python train.py --norm="layernorm" --init="normal" --init_std_o=0.00386 --max_grad_norm=1.0 --final_lr_fraction=0.0 --z_loss=1e-05
MLP neurons of a small language model. Each row is named by its layer, matrix (down: output weights) and neuron, and shows model dimensions 426-639. Each number is 128 + 24 x the weight over its row's rms, rounded and kept within 0 to 255. Numbers have three digits each.
A block is one neuron, or neurons of one layer that tend to fire together. After each block is what it responds to, as a language model described it from the Wikipedia text at the highest values.

L3.down46:133141187160138137160128126118141125141137125166125119146132102119118116091110129127112134134161119142142110153157090133151096131116101135124082136120118154119111125126119126137134135111088119137131110143138128166120113145072124122110130154126139170094146155126109116150129074175105124073136131095142095107107125121169072080084120071122113110122188120123097090126090151126122147134100122083138105102150109128121120122169071162113150123159062153145127107135156112097098150113114117135144123116139093127120107130139126153120104135139161145133107191147131117125125123100152122139121191162129163140109111133085089160150119119086154211075121121144
L3.down114:148167180112173102129114137097073140116158151100092130162168117126122186114116133134111149128121145172130167134114129120162118126127157135120176135093125165125117129107144143162128129123082079079123095105142126159076144156112141075099178127171136093134105155135170109085105144156134133122162144140121145130141138094122101149118104128150097124109177121185112086131107136156090102095151096095134111116144111136116112145110108133127141128089162143128052106116163134124149124109156099132117135116106134119129088154088102170112099137149129115106107141130151109124139137088135156128097164113113125113107123107147147126061165171105124123081097151144
L3.down120:151145130130148110108087094099094172115136131082088148165130116117140106156112089113125118125152145162160134140125126147144156127151136110123168096126117156107123125125125142137115084123083134106098143104117133133135132135143139127084122121134090107110128125108123138160154136129125137101114133123100125113159131140163079162120131127131113141157154132149139140128109127117164091105127088137121113108122154137139143141112110124202108129120169126180114141109130124114106130125135136090137120126152157156111114107109141218151099110114133098137148158114082182143109097157133104164158135113105130106126095123170134127136106191085150108098120144103
L3.down272:161146142133175134110079124072075105135164155109113142156126163106167152147118139116176116144150137137127121128134118138128150118156142133133166098134100136136146137123129132203096108130109135109089088126145140137080131130125149092146148131153150145128126145109162115119119172149157131133143133143117098107153136127130137146118142115104133120147156138118162132130114096141102126063154129113134101095146128146155070130096099161128148086087149128166063126159129107123096136126089105132137104150073131143116145078105140179103141104132130122134112127124127132113128137163136118115136119131094117092131126152167134150084100138108155171068132176154
L3.down337:113148108147131151129110121139117096153057129102124115179130129146160125166162132138119135137131158112124119144137142116137157150144091137135148121152133123155131134137124145136126131138092154114119143110117101101122109134121156108113160095109156131130119137149157145113169125116127120126095144139124139158122135132144137073069153148144170106131110128108115090100111112122116102166166121160134114149137156128089117097109155119154120127149093155109162097125117100138116147133180135147126147111145125104116134127118123084095122124141153084135126157078147117193100073106157140117177159091137121133147154149101137090133104084124147124128120125107
L3.down430:084155144142130156154138123123135125090057166149149105110154182124119135109160137166161180132163129146150122140152132169145099143101103149070135162143137084139091128117108125144106140127148125118163140152138106118127088136093130140157172108113096155148135112132136139126126088145129109092147155135111083124158124106124149098135123075124176143136166135135136083140104157111158163125081126107086125132128112150130135139156111147106158170133129135109143142102132095140129161130112080135151112117131144130107155106155142134096077167097141117132095137126130145104143112143126139148145131159141082098112117100128145136138134088126096133150125157126
L3.down598:138143154097152130095119137099113148162146117131138101145126131118164084112117112134163096140102131141154122120110141110141120134126131147149166116050102141094099124131132125144149151121124070134124165101130133116093147120085103146082111131121092135128133181138127142147157141093103089118139127138137152134123122115095093127127110099135084165121138162136115133118141130110159123059127138106118119126155144100141083135148161146162148122068128152123085121104113129153151124117149149117168118148129163127110108153120129149093082111104070126146138087158127109118144124136111111120145169126075105090128153117119148124146153107096130171093131091133
L3.down607:149092157167151116123152134113118155126158148116081102166132131121137189109103132125126118116123130142149128164116136137116140109099148113105104113120090089103109139118162133092072114096124104173108175070141151130105120096122131149107153115130108127136102118100154152112149171114124180071112139088128117130115131156111138092103159061152134128141146145122130147159096112103162152131141148117097134114127157122099165131129148135155163127110125137193095106137142142120137138136168143092086142164092134152141104074141176129122119128114155120114135182107144165126162162158141129139136120161084117112134106063169193106127112168108146148118089126170
L3.down638:109127118098139174141124154110129125112125140132122150116142167127131108128152097159150097075103109154121073121175167155127081142144119159139155104153129111077148106101127115091127114135135117108138120150103149126129114102121127139093106117086140130119148101150126148135128141110139125087128104114122146151104116135076170135100118141149135102122108138137113139085113124134127096125106147136144091151117160159194121123133112152129103160120142142146064094157134148121150107141141114138158115137102142103134142134121096104097082121127098124131098144119123172123155135124112121102093176110108140183135127146121143120113125124123108085127119123138
L3.down771:170136124157128142103120126100140107112105142139113126123090126106142101138138155153104161089083144112125091138124098056120119143113145130167152111121112108153117109123130123136151108181098100129066155111141131178132142116125150122118110123081171149139129135157151112163151021090144155114183102114141157149082123160110097113117158103135142108148153146111138192128142168087087165106125093113083101124085117132138168146121131090162151088122176156111155076109112150142161139129124127134127168164094111145110165118121122131141117150113166129116127047130166114105143054115118136141132172123130125104118109083147165140160134136104112117126164118099
L3.down1068:135164124102145087141120162139125153118150162138124131085100121119152142133105111149109047097066138110120136159153128097129108116156123123118111156127130157132169134124135119137116128123109082111165163098127127124135125165111130138136074101138180143090098104121144121113144107149118128083157125151115127127138106122145120106110162148147124119133133135155125195125168134123122116120083112152120108105141172122121184085148103108109163103163159071129099114139113103101127128092110149132109128118055143141121113108120140141121158127072144139114098088138104127101138126101151148157137144106088099187103123139146111111145107130087137147117162083098
L3.down1440:137161124112167051122100134138081147134189161140075117206143123115091156110106088099084102136126154144171151134148121167120083134111117171150154120127113149140165131116151128133115145110121127090158142115130148151118112149075124110148142091131131152113136126114145112110118129150122098119124131162138120101157112086139143112091158132137134146124101112140137135154100143145118079106146122141176152108176152115126120166137154140138128182129126138109090138143140083137103125132110158125144100146124132115143093068153126128137136119058132100150099100094151138126103154098151095142119126112104118120101156168137135159081156113148136150110141134143
L3.down1502:109149158128098170109122144140109086121126114116100108112119139094120111105112149094154118193176127085101136112144157150122147150159163131116142170122101134104122139111147134117109128096167119089129101112135128159137147136157165135144131091114147130118116152129140109122092113106146145131145115109113156126145083095129134141126100099091146162100126148082155095102108133147153124089177145105157135084155140127137093114097158130155152135106184136130110113115133117140079090093135114152116135119111164148137133129105126114120156106137075153152144110107082143114133107151153173106118111100114134132105163169151130137156157111120144159139099159129
L3.down1611:112151114110129130107138117145159108125153151126130146147175139134111181138135115139171112143163134121192139153157167194151122122132100148070072119121131107058109110127135139115137118108124133044155127132165161077128055119135147131135149117123113159131098115131091105093085118118119131117127137124138165112214131101133144131115159101112116102141132164195139101085109125121157126112140122106141101145147116128120117124088117136108114133146094154179153176107117091168116149146151164101139107112129174138102148099137141118109121192145109147097140170140125150149093125155115132145098123111137090119097135172136124137129101139149118115121139151126
L3.down2122:149110128126104131126121144111102136100175168129094111168130108128088134142142094122158100125135122180099112124088173138141133105117122157155105108106115084139137125129123130160116142135139132167115164070127131091111104074118146091130152127138087142140128135127116119142141113109089130121126185096157113118129098206104137156153146105145118121097141127127134152101135122131140150126092128146091095137072125149173117162111116146157139151050128167119085115116126098117123112102145135117123131134136140151122103139087128163141080129139107093151138096149097143116105167149126111116122140146088138111136170141179106138108169166126114092116150111110
L3.down2373:155137162151153122172145101081110156105119145128062134155150113155069134123122121101124137148153107112125134155099075118099091121148129115118075118157120117140115154151135140136146127132141157127134106142131183055132158151067187110177147122121099135108140139114164140096132167106124106167111163146141135113140109163137170100135115129136102170150131129084159112112144118106110116136110135101133161106154089122133113142132103123118127110158107173176175128109138113160125107103118111098105164146184081090120107093135147138124132135113129141117126113064141135126128120110129169145161126128106110110095161134119105133162132100121165085120119115096
Description: Article's main subject noun

L9.down179:159110103118141106095143086097151132118115130140174152125097181164076142126116142104105071152076101146173141108136125126148200149143101082147161144125106126162113124141145113130150108147146173157124132121140150130132110166151115083134144131150104115131144099082127093096124142136131147152166129095116098137143141087154119125125129135181060138139115079131131114119136167136110096098128121150137138148144140127140144177139099082127105120165137130145135129120150098151146148134110133146122134142117152158141114144146137140148177093161086144079149133101124115156103123113129077130137169153161122128154146137120114165096169156108153122130124152131
Description: Incomplete word stems

L7.down465:138159131153145134125121136101129154130112164085168172114161151149137109110138197079095115105091147150161134134172144087128106065116132125112146080122151109134150139160110169141149113186126120098153124140133136161080163151086124142089083141156106129072139163135124081140107128121135133130140111146122163173126099125119081095119180130099094129127171111148111166153164115137122133123105144147164117125115101143145117059103139145129099109136072172109120126110126147151196116102110105106108150090118100141145132159117145096106120136125112093148105135108138110138128148124119173142157128130099155110171097128134141099135099162128129108176131089100
L7.down568:112123157159126105061104101084098140179122093123148139126121142147103153157124146142146101118125127105156151155111110149122111109150128137120099143151091119122123148114129096140127111107141107135090117150161152151087123108164154208124119143096157142111125117128131116145121125129107125173132108143127147099123149119129147114094108085158120102124136113101162191122103121124080132149103168134133139084106132130086169149120117083116121103159125130098132103156138112139106116112107087143184120154099084163122129102123102168181127145149106140082119147094136099080143100136159121115115180110134103116133104116138116111188132143096175141090142150097
L7.down940:118138101137115146104095134124117135112174114124120095093142080112091023111165117100155107142108134159129137140158138132144095088134107137147117123094135102111162083118117093109110113141124123158106134118151107130116110147119072095134128118105125149093094121142141174112156088119134142133125089118142172127141086120157157154135154129121136131171118153124116147096134164120092148136168138121124118105090120127163142087110136138183098095141122120128104116101086088120159163126134158111120157114110157132147114148084119139083186152123123113152087154138104147084100138125144087159094115100045132136141144102185141140126153153152097162111146105145
L7.down2527:138143142117118129140144138116131129112136164136255140129120122137134142126181103132127120148142141115120126140137139140135124129132123119146127108118115154133124109141118142133139131108127143135127155130138109129115087125135123142133117110128100134126101112151080093133131135121138126096121137115111121131127140117097121121115120125139106043127118126129120112111120121133131103146105132126128138154117141144131119137128118190140141124115137144136101140092116115145148151147151123134154145136111135117118139152160159135109128136144132151117115146139125110130133155147082140141121134133127103114112132136137148136140126105133135128127156144129
Description: Anaphoric "the + noun"

L9.down898:123117119110117154139138104083139185107149109080151098140122137090163148113121102178109108130129153121127104099128125131188113129119103153109092143132089146129110128084146112135152118142150080104128158157154159144133144131130128135102172137153140152146146137137139122093110154102175143142123125140130090111157131194103151099092112080139153119175169155130112135122140121140141144143109120109151105128117087144107116054138112132168160135123145157149142130128131149124178154133116123161135093142118118158155169108106144137079107179098139142166101149146119146106134139150166128119162111096088127157111103065159099148131095094160099126098112087096
Description: Head noun after determiner

L9.down994:110084157122159153103107126075075100149172167108126112119127128159146145115111098103131135135115153092114115123122131113112127117093131154116158142117145163097117162113139087124187105148119142155095116124146107113117122084093137117118131125149096127131126101120178159081167109151142127121130125103147139121120103137111110112148151125109087133156139088147101083122113103117121110127118113132146091103157120103146112093140116096156155143124119117076088156095174109131127166176133137108126135127175130146146132142154122113144126126084088137158139121118139121083190179112139127120126132133165154138119155130136173141128148131089161124135136120147
Description: Year and number endings

L3.down464:110124128114082122145108112134212147131126096141081112104092095124151169107135099134151100137102138135172186112125110152148137114146146135138172153133116135109076130128083144151135148143125109114121132194165108134125120168153114078133128167098171156148158139111146155091189127129139097124113112131136141126126129123127151116116142121109154149095143143136103154143129128083137158157175104145142116127146127125139101115179154130124165117110124118145107131126112160117123117130147077083149169091120089174119121116121133117136146111140109119162131144130146120135155126139160152110146148125115121106123178147113154083087076095126139149118128116104
L3.down504:088151095081087131142147105146181151120131169114103143130129153115096136152164123092125123086132119146137097132077140156144106094112078131114158110119114130102121132124158138148135146086137115148125122157108174110116095148090127105114123098142102155165106145137080139112153175127106142113108118140118198136137126127123152124115105128078098126148147111150127170127138140122126086127098154141134113119089122116137134131215155142127166126153104139126145162073143130129109082135168103135124135157111122115106123131155115103120110136152138138155100141185107161118128108137092132129142124115119111172142107140110148132132125127115118121144092094148
L3.down816:130081151137146117131126163092114133142137093151129110134108147129175123124103099127142112155138135122176146176119131108093147086117148110107106173186126101184144140126099114171095128149131089090135130133102126158076154125149125087118131162121138138111163133116110121115118112161142129150126142161114145107093157093122144118089121154147106098137105072134129136151153109136134166130104096176135132135174128153086106153105093108124127124160115118142089115165150175136110148155131156112133118144116168125132125129105123142097190099098132095110129088127136125091126087103126169094141108145140146106123166153132160141129141095172172117169132169098
L3.down876:085130168135178101112129132108124113107130091100123096100109110130136151158110152140097178185123129118113113085160138075102123102080143142161136099144108099116175116151149140091119136138100146166149110127163120126084132150133113149107144137134130124132137076114132162144134112122122167102176120085177105094087150176152129125152095117105116141107166150133102116134155136126103127108122137108136126145164138148104165111097130094135144155121146152152105133127148120113158146120142114085131136144147176148109116147106097129117192134131109136139057151067174161118162146136137149097121188132172143136185152114131139141052084145118137145165128153123
L3.down879:120106138093135147133127101156132149128133157122106175100132143129111128144137125140116073140103131126132137102107134142149128084121089118123163106096109125103110144124167152115134109088107079139089136140164146126091103149105122119104100089120117134154082145146140142128129132092123112133102138138137123131127098175122105144143102088071139117155211165107119148134141147167138123101149123115105118115078139109130142101179154144122156168120150105169140131090137142139105068123165102136148175150113135126132111143096112095124097137137122126170071169187143139135124125114104094115140150107139137140131091132144112128144117145118119138079106117132
L3.down1000:070128150144193108113136151145141112095102168169112164118136127118136115121122112117119086144140160095132118058135058146133159110096103155117133143177128112096142132125118087117131130135118098113182168115152146151128164126129149126111155092107122149143130106122134131139170129146112135168162123125107123120077085128105133126152194096133109119152134088151144077124142107168169145168123098117138131117165112121112138146082168101104135151125105127136103108075173177105130151180130106126142136112122111114144144124084066131109139125130165122136129156102159144100144128121155115142114122159141128095127160122127109131165144109132156119129072150138
L3.down1180:106115152151149165101156111140103114090080129116104120108110140112118090169080130143095156158118096093138093161082109123149087155128166114130112100181135144141131111133145121144119110148110108158100111114107158130155109154152112124184130144114144091100167132140157147123116123131159157140166112117114102145101127092156115142132153133152126147126112142198151128151099177128127141095124149113139147131144094129123140129097104127087123113136102145115159146125118165116104156177114138134167151122091147070120135135188098101115116103108129130154197073100144121140115102141132127108126157124147142121170146112128114131173117085115126140156079146136
L3.down1229:115111099145120123094144145079136139116131159144098102118129142120153102124119113132111129150112134146142117104171130126150134102170151104076153141122133123147133144125151100106120141108141119097114118147153157143152136161122136072170132115146102128175139108116138135157098103116140090139119148121149156129082139117125121109136107137170128124077113061151102129116115146123124135168126157120110094145173148139116149145122149124116140157171107117110150156123133167128136151151163138138097122150174140160131095183119136129159158096148154102143134131111166096105116110111132164166111132138081123100147160105138135163086108136139099124163146122122
L3.down1301:195111121167093152134110130109119148114112156140110151089181138122097136137143092140138140096148127132106068147113161100133118079117109163131129128151128102110131136137131110092172142114111184131134143098116115108113102131150138140088150144167158132160152108101133144131101100150163114110136108132125114153080120155131081127114152123144124114132145125098151141147130105149161159137104156132146138175099088157123161122151139134084123138118105131149170175110118122124130110182143103123108106129148062091143142130075128121160069176138113165098137099091142142136124138143139113154112086153117123166163150137150123137178127088114168098164149100135
L3.down1486:120153135136114138145095111116095114103149172099110121134132156131121179123099141111138123139130123141102076134133124139139158114138158112138133119116129149136159134138106119108125123158115140135152133152075150125143084085153118119138103138139101135155126110088175109101134144147167114161137150106126085123070129088151117126130094166140108157154129116131133147137129159134120140137115126081129121106133091132157108117134126098146169110131141146133136137129111135152110125179093146134121151146112128087121102133080138149128175109095123083119132122116110100111191161123137103128094151135157151140148138159170112182115151124113151140112140141146
L3.down1760:124142140137148112103132157128083199132130183175111165157127134114137138092084118160145157135125129114133094117133113112130143083101165140110145168173124122146117125109144124148109133123118138112121107095143128154124164096107129125177131149122161146151122105108101137119125104110130099124158085108158126115057107141108086154138128177102134107094122100178158089128106126136138142177122137137141130104114166131127208153116144145098150154131100138112154121083133128132157123160184109092101133154137114117132121107077134152155106126116132096160096160099124149115110148091112121128130148144145133116133163120117123101151147125128128087157154118104
L3.down1974:182139156125118119135093122116097114098100142152103115123102099134173149118093122114125141139103141107151173150082147114153116175137169146142127094170135082125138147126108133141115123146145122111126127090126160107148094151133143082144153156117168111082134166115157129113135123145151111177137175137141097165116139132159100152131157108129121166163114159143141124111120143105109142099116180088133109092170134146129106141128072119122134119164126143121169167165119140130147182141114125125071111138140102088124129147155172127106117104100121166169147133083113088135145095109132174110143144135149154101113150137143126152182123082124152163140146123114
L3.down2004:105132138096075114128139100149158104150143129116086129136144128132113156145096154142130077073136123131149086129162112131116127090104091115100141099098109106086111129127156150115148139129115121131127155140161145061114131140102104157134089120110076115138132137095137131160122116136101145112118147130124147180141148133126158140136131154083107130162144145134124116162129140123120093158107132121136169125080137120104102129142131129126136127144137106153181131076116123133100098176140123111135115112125142114119124115106134117106112154141162141129125112171130113118127097138121106134146152090142138160133088115149128106144115115125102147143097118129
L3.down2089:127150122134107112146088104139107135130124127145064132087122127112145134137167085092145116185131118101122176159068150107151145128139134150159185120165122101096103131123152124147125110128137091122102125136161112123146106129145137120149123129143148116144129137130182103139142140108163117157153128101140135122144102124158089135114142137117139106104146195104107125156114127152119153097142135119110121133172080147101116104115138121132165156070126157151119140159143157118143101127142150141136144125143111168108148125124130173146088165117113143177080135128132118133140100158129123123099100113137113135162137145120133120078141080120110134115157115115
L3.down2163:091100123140167079128088143155153117118158104152099136118111077116091120132119083146145195128087139100136103138099100104131127102142156136124154126114109113173144130119163150128102118124124149152134134132169130166131166129147134101153132144134121105094140137128151128148121099126130134140147065083128111145109114136121090104109116163123138119154134128099098106126146147138157127083163117128132129108115111150128126073132105146171145149155096109101116099117137184085133133113099096124137180170130098133144098143127168177157130099169164098118192135136111117135110091160117121118137158135128122086108098106107092101151149107116117095130141135123
L3.down2484:119179105159145096111115134134112158116120100152177133106065124116151127123082140119119140151122114148096118142149116119120136084097125131141120133118114118164175125158112131161117125151114099141124145110129140126090147097149087148141135134113136127163153148088201110160150119125146149130117182114147094156088106123131126105136057109136121082140154141115103116128139119105171133118146140150139150093124163140135147146088125102137121142101137151146148134133140146123126138139126126130115156082151164112108102141123147152144143090130130095099123149130180141091122084097142088132115194124156109096164096144115074118132145102097153163130120139118
Description: Structured-data field delimiters

L3.down32:100119115092105128102124121149119093163120103133173147105103111117115126112141127109092089130095143123108139123120143127113145165136096106153162114065123180109119140116136127120122147124145187128097145168115161169105164139112099105149080128154147172168137133134075105137170147138090141119138126129105128117139106095140133127118080136125131102128171144128147102152142127144139134126166107141128156098129137119140108118152178145151177096109089115153078143137123102160166107088133131107125111117091127130125130129115134180141149091111113114159097136143150102124102100102108148113139153085186098134126084132109138151104132149095135174095138133112
L3.down86:111118076149073199144129121146107130148156136098104132087136148093137141118143136141167102133118149157125093114112125138179091099128157116187159122102137143127132114157097128156115143076130164140131114139148117141113132150138141082160135112116120159123130100132108136194115168124137170115121115137142130147128094167137194174115090114145086136117158105112150139132124127120123137148121102194107122111080119123171132137094136152145116139133147130153163104061083136143111125151136125113100105106154132097105113123147126119086124128134130137137119120120111135150175110120128109121151137141106093135137118113143125192157138162113123121171126137162
L3.down238:106131102111120113138157137163138127142064135129139096145142149122122120117181104164182146117160132135189142115124125164131137143135105136085178129180131136137078119123128132143118161127148113141142174110137124123120123150109127115129160101135104141112157112153107109115120067152115088126168139095100109129168108099137166117140129111090125142116139128148110095135130142121168135132104143147107126133129123136132132111118072119082166156169146150167147152123148125131125159145117118117159108114160155142132183123179144180095125108136130098153114159131142129146142111160103184143125108167117093090119145149186112108102115121156124104136150123135
L3.down317:140141128123144144142102142141122090112123102082106099106082152121156133153118159118122127124135115119088168112141140136136095128135130116097156120112107157152136126124100148115137143104136127148063126128119149125130121147124153099168097124147123141155168105109145130107130144109148088117132137127154144114089137126121124118092134176123140145173119174106089137100096149125120134131152096127079087090115111119132085090149136109152128129075134079167073135170113152128170111135102133111090142125139121133108112087119105171118129142082120109144147134105133106153133177166137112109105115142136086104140139158135152167118113125097172131122143132150
L3.down407:117167158122092128113152128109152098139170115113103113128098104115088139114128077122126114139089124115129098112132125150119142100163102113144121169097093137062150119139089116153121130140153120123149132125157131105100171127116129149116152117100130151125128149135157134136181142180120112108113128134139147126118144088126149093119112130149140147171148101121130137109144147110127159105124122132156142115163144126120147093157138144088130126151138103147121130123102133116132119123125115130114154147113101138139148137184136153111113118098133143158115132159151114131110132118117105123207074130124169111137138126135122142137163161085137167096100132156
L3.down483:146116155117092098171092140094133128132143061099095145127165136153160126118125138090146097143096143100083114130163130093139174111130106136077100145111141159128124111097076143154122125139091115157097120141109131171084152132123117081146110131137121122126133092154114080101131100113091141139087145174137120134127132100111131128149141104097088111087147141119139141160136110113111115163122160102123117152161185130148111145133138151123084145153113102140146136134158106153125137125113106157138155170082139113111102119108153096134139131132122136154131147154111138094131131125148132151122148127139101124162156121113127087115126117127136141129133130086
L3.down545:107132176083114154159118108123081116111177130131129149157130166123132132105117145175145145094173109121134120128065132129116133131110158108090104152130134126159135124133158134177129156111127161125123146103086150138177148105162120134107191138160131149173118110136152139153153147149084127090087158136127116137117087109150119127104116123154121104172146121048163123153116105110146119127076111139127116115141163127147087119119092122104119114100186130119089117094115123158169082121134140124105121116088149108120147125108137086115116154119150166141132105158137108164103102143139135122134109183121053176145144121143139166174136142110073151138094096123
L3.down718:172110113186119123147130137133168119131151158104163146151077149134122148132119124096120067137111123164109156134093132091137135109134139125124092115092132099118170158156121171090144121128115134141172123114180167140165142120160105088134141123147127142103131177094125142090128136118111120106134162099130149156150143145161115089131115085111149103155106115114141118124137127134127166121171126160131138127133169117111091141118147126165121091145112139114145101134106107153091129176086151162116108149127152140149144158086099138140194169141134162095153102144122137144093111105117147138138139117145135088094149121145104104143141122082145167075130143115
L3.down840:118172097126097137117110132118088112169088110119115126160130116127119118091157122111137115084083097134131119108124123137118164117140147115136112138110116118131123131118105138145149144091143118127143128143132111120132109136115159053112133102157148108119130141115097124116151026114116128145100168180120134114161157115151128126142099136148161137160118111121149144121137139142136124153143128123157122099124094125170127152164107126128100153123105135151088107136103157134159087115110143127168068152121137135147122109108131157092136122151126122086154144151098132137125159116149099121161108129177062127134140117193082156128174123121155127094108111109
L3.down892:109100146097110112125128097111126116141188104109079157146142152133153169119111156151098117163127136162132145179133100101119106106118148126108122122124146135111116136125147148108107134059113142118128154158119112100110104116117105122160091156144151145136111091109128114198155116140115146140147154138136146154086113155147128125142107155112135151118157118125108150145089102149168147163180085142136121084100120130157132122103110156102131125120127124167170141135140161128123138122156105157134153105101077152092101153153110112153107144127128111120156124127114143094137144139135090102106159123158116145130095146159126121109123135156137072166104148143
L3.down1036:142162071095094156153123087157159172157130099085112159143146151120143150145134159142138162168126131137111137137121103108161114142089133129132148136160119132135107117111115132112118144125115121143123137101132118159102119130132124084135101143127116098124145150122111110159115157119142105159128133099146138092154109144139173105143134104151132146188127124109125164143087133139128116121141129105141135132109158135092150159115109132160070130120129118139160072091106140137132164164106151133078122121138122128147064102121148109084138128133113102103162171103147153150127112128136155125136102143124110099133119091140100131135127113060139148159074181099
L3.down1100:123134176106126111113126138149128132146095160124107092151136135103153130115121124177192155121151137119175149123136149128101132162122132132106123125139118118123126133132090149125119125144139151117183189138098123131142109101112133124165140116144105137111113119132113099114155081152158118134106146085149111104125120154112151128114143137140144138062134131143142126146139092154129145123140173114102113135134131135176167115158136169119136142102140161124132130119138092144157120154092108123154099122140147176109152128177131098113103114170117100132088141142143148071132135136141168114147126162156100120096137127148126172106127144129132155148145168120
L3.down1131:124081105119113194125135119128109126099149121161076111111106118113127131143096075121111134108103132109128100095131147136137114091119157180110135148151109114171095140140077091155139135111117139115122096087141108100144129088113154114091086108103153135111150157117108137122132194129129110158109180155137136106132118172129121162136146103177157156147128116127109137100094118125156114153165134140109129092143162125133149151088168117126102098132099143164101132149082119108163102131157120151146129136129143137175145103106137097094136110116105167132119144130086109098074140140141118124119134148092119136096191111125116106140153140071163092138096171136
L3.down1178:155112077121096110113157113125142132130157111128091136080125064132123136132106152144088144107135150137143155139149143122140097073130144115102138127101121114127150119146163127120135086141125073145098135151136136131135124151139112111138125119112099094137103116116125101111129112148137141131140196123146099152113134124127142123080149114143102170114107169115133156141163185138143120131152120106127144095124115149116115107086157130111079132140147082167141136145131169151128146168132129114124185122149161129124113138148136114130121100134152111150157134126151116115143128151125105169138129143117140128140104083140173124097148066137148148124138103128
L3.down1188:145077147124157105123141128169103161115167144107083103203106101105119118090055147165117108124101134183160107113178105112151104181094111089133154110186138141181102117095097142118125090070112082146132107092126123131149123098153120114186128132140119138114109127076136148112135130092083129137151152150133087106098086119125133149126093140090119124150140134131139094098100151119131101136160107138128151112118142129137149122115137153156124174088113093105173154116132186088081165071131106129110140120145148172136137106219141156158119124167124111157096158139091072101149140157148116144096152141138111100116152125156104138111148115120122121127110151180
L3.down2311:094138102128151112118105127097145175116115121130161091131138143125091150096120131172167189111143135181166116121102141156135114120114087126122105112172136097127133117130107119164141125119130160146140154138104108139125114177116134123138174136156117148129138138118110145104121124110133111138108113101148100144156130110122102141155126120118140187091111100172100096142138120119152125091124155117097106153157099143108101176132122120080145140143137131112122161088135120139126172066130110136132105106121146135113149074140132171095090102154144105112142139110118130117128096143108192146114152102151101118113186145154141133170113106126072135141106155133
Description: Sports scoring nouns

L7.down63:120145110093072123133099158102134121149126156103122090117104109124092121091169131115142120093148135116172113149111138139144140136124141120142099098079129129167081104112116148137151119120127135175088143173114147108140114113133144066139135125117139134106151139151106161128146179114116080106062146168137135101126105130099100120152148141174103143092156114130159114125164092120151130135156132127152120130113126135142127121140118147135101163104121095088140139151144114124087091118170094111119110135080110091168140127153129118156107104143148112087172113120090150110105151112080114123154097119113174128103123135097088142093126138089135131121152089141
L7.down244:086127131092135153103114122100123136159126099140133157124114129116127124064149149085145105124114167140127174136147152102105119156110144127153125102107139141074129144138141148094156083123122146121101180163110142137146128109141138144136146145144116155072155175111181114146110109127099146085121136118107165087120134116153149135122147136082136135150113133129158156162149109154134136142120118108151090121119109105148119113180084113156135142150168136154164140151089150153129124132134098141092111146083101137090140147076107161145141119114150141146078114115136128142127129103094173113148132147158131132122138125136124160115099131152110143163145120095
L7.down1030:045131145120133167101143098138151104136119114139143127148104132171173134153132127105112142098154134105123170138161121142110121120120102120120094136132141109106133129159136111144109089115151143115139152138112153128151100112138154138120125129158071132131147167122163085155167169114132153168124083150109155150084143136102170124096145161106148148100133151101113121149112171131142134101135145110108131100108169079074108134136115130097137180173150138113129119097148126159102132160117117135159128095118138115110138068174149200075096133124129137122105103111153143127131160116089145141129162150154155146110103146093129102108156124160137098147105138105
L7.down1621:103100186109100092098105172162154116155158118109124129133132115145131119089135137152145122111128155161094155071125151076136118119107141131105127132091128079123134148106122129120126146135137120117125128117069093148115110107146133138102113120127118124137113132114133110140140129169135106105103092108137153087152118145129140109134085117164119111116141138133136129114124105136124115099116093145152122143144113095164103081164133127168092114155115086123177131140106117152134119134161086156130128091082099112129098131141104092118082126112121078178104145128152162115142131126138128117149102150076172153141145143079105183146144156101065114126161088102
Description: Table header cells

L7.down500:069146116143127143116098135137158081095086129142132155141143096141148080132113113130176173110117116127131120108129120128109153146079112119120066098098121108127117135134095134114090068125128107153141106138170091119076127150139109126121131125082116144122136144160125135139126163163158144106119127105121107114168142130154090118137104116171105158154127173109138095154131119145138161146173147172093132147118149146114173113153113115129139114147149129112121079155148123130119135135118138109142135135173171134092111127111138129106170138116134147128131108164117142129113139126131131118131115117140113084123103111153124145117147107160115145102098150113
L7.down2413:115121183131122139102143138124159114131139107118108104165125141147122112132138172096131137114162110140127093098131125109123138086115142125108117094133146149147183108108055120134147148161117085127166122167119147104092135126127144124105073137126115097122140093179138183131099130146136107099134111108159179120123111083136123122124122126157122122151117086139142101131133141140106122117096130088170102175135128109113140102094133115125127135104093153120139128150119127134145126155116144113148139173130104128125137135171089120108142105101131121112162101131138110138147165142143128129117083172192145118143141135127119172121120165111131139125098140113
L7.down2418:140137149125152092152092102123113132169156140120118090129137123145111119102115144116106106150187156115122087151120121121098097166089135139110169096085116116093154080106103123109147136156099102121143136094152087128117133126121118099137115094173153137157116095171110160139122138154114134102124145136129132127168097137118131135148124121143132146127145122141135073130098132110142100088137112148143091136123164150090130108146170156157084171151105138124137144121130115079112157101139124102165155139123138161161145127136132144109131113142130102098160140145119116149118128155146122124117108132144110103113121103176141145131163153118113097113084091118
L7.down2463:191156087096154129165171127102120116124115105123165110104105140154159108111151121125139175117137134122126086103059151126131137122129171093127108144143136149116130130126148118121134166065116096129179096103155157122119158155160124134144149148124151138124133096146138119106118152121141101125132070161141137104176090115147130100160094183155110156165151135131163141123137136130112127109105145083116132116128107119121120128161136096127122134143172122141163150116119153087164149118137125112119120153126107114122087161100155144143140112152120130103132107126156134171134184107115110123099094093177094080117082161132097121118135155132136116195137134141
Description: Year in dates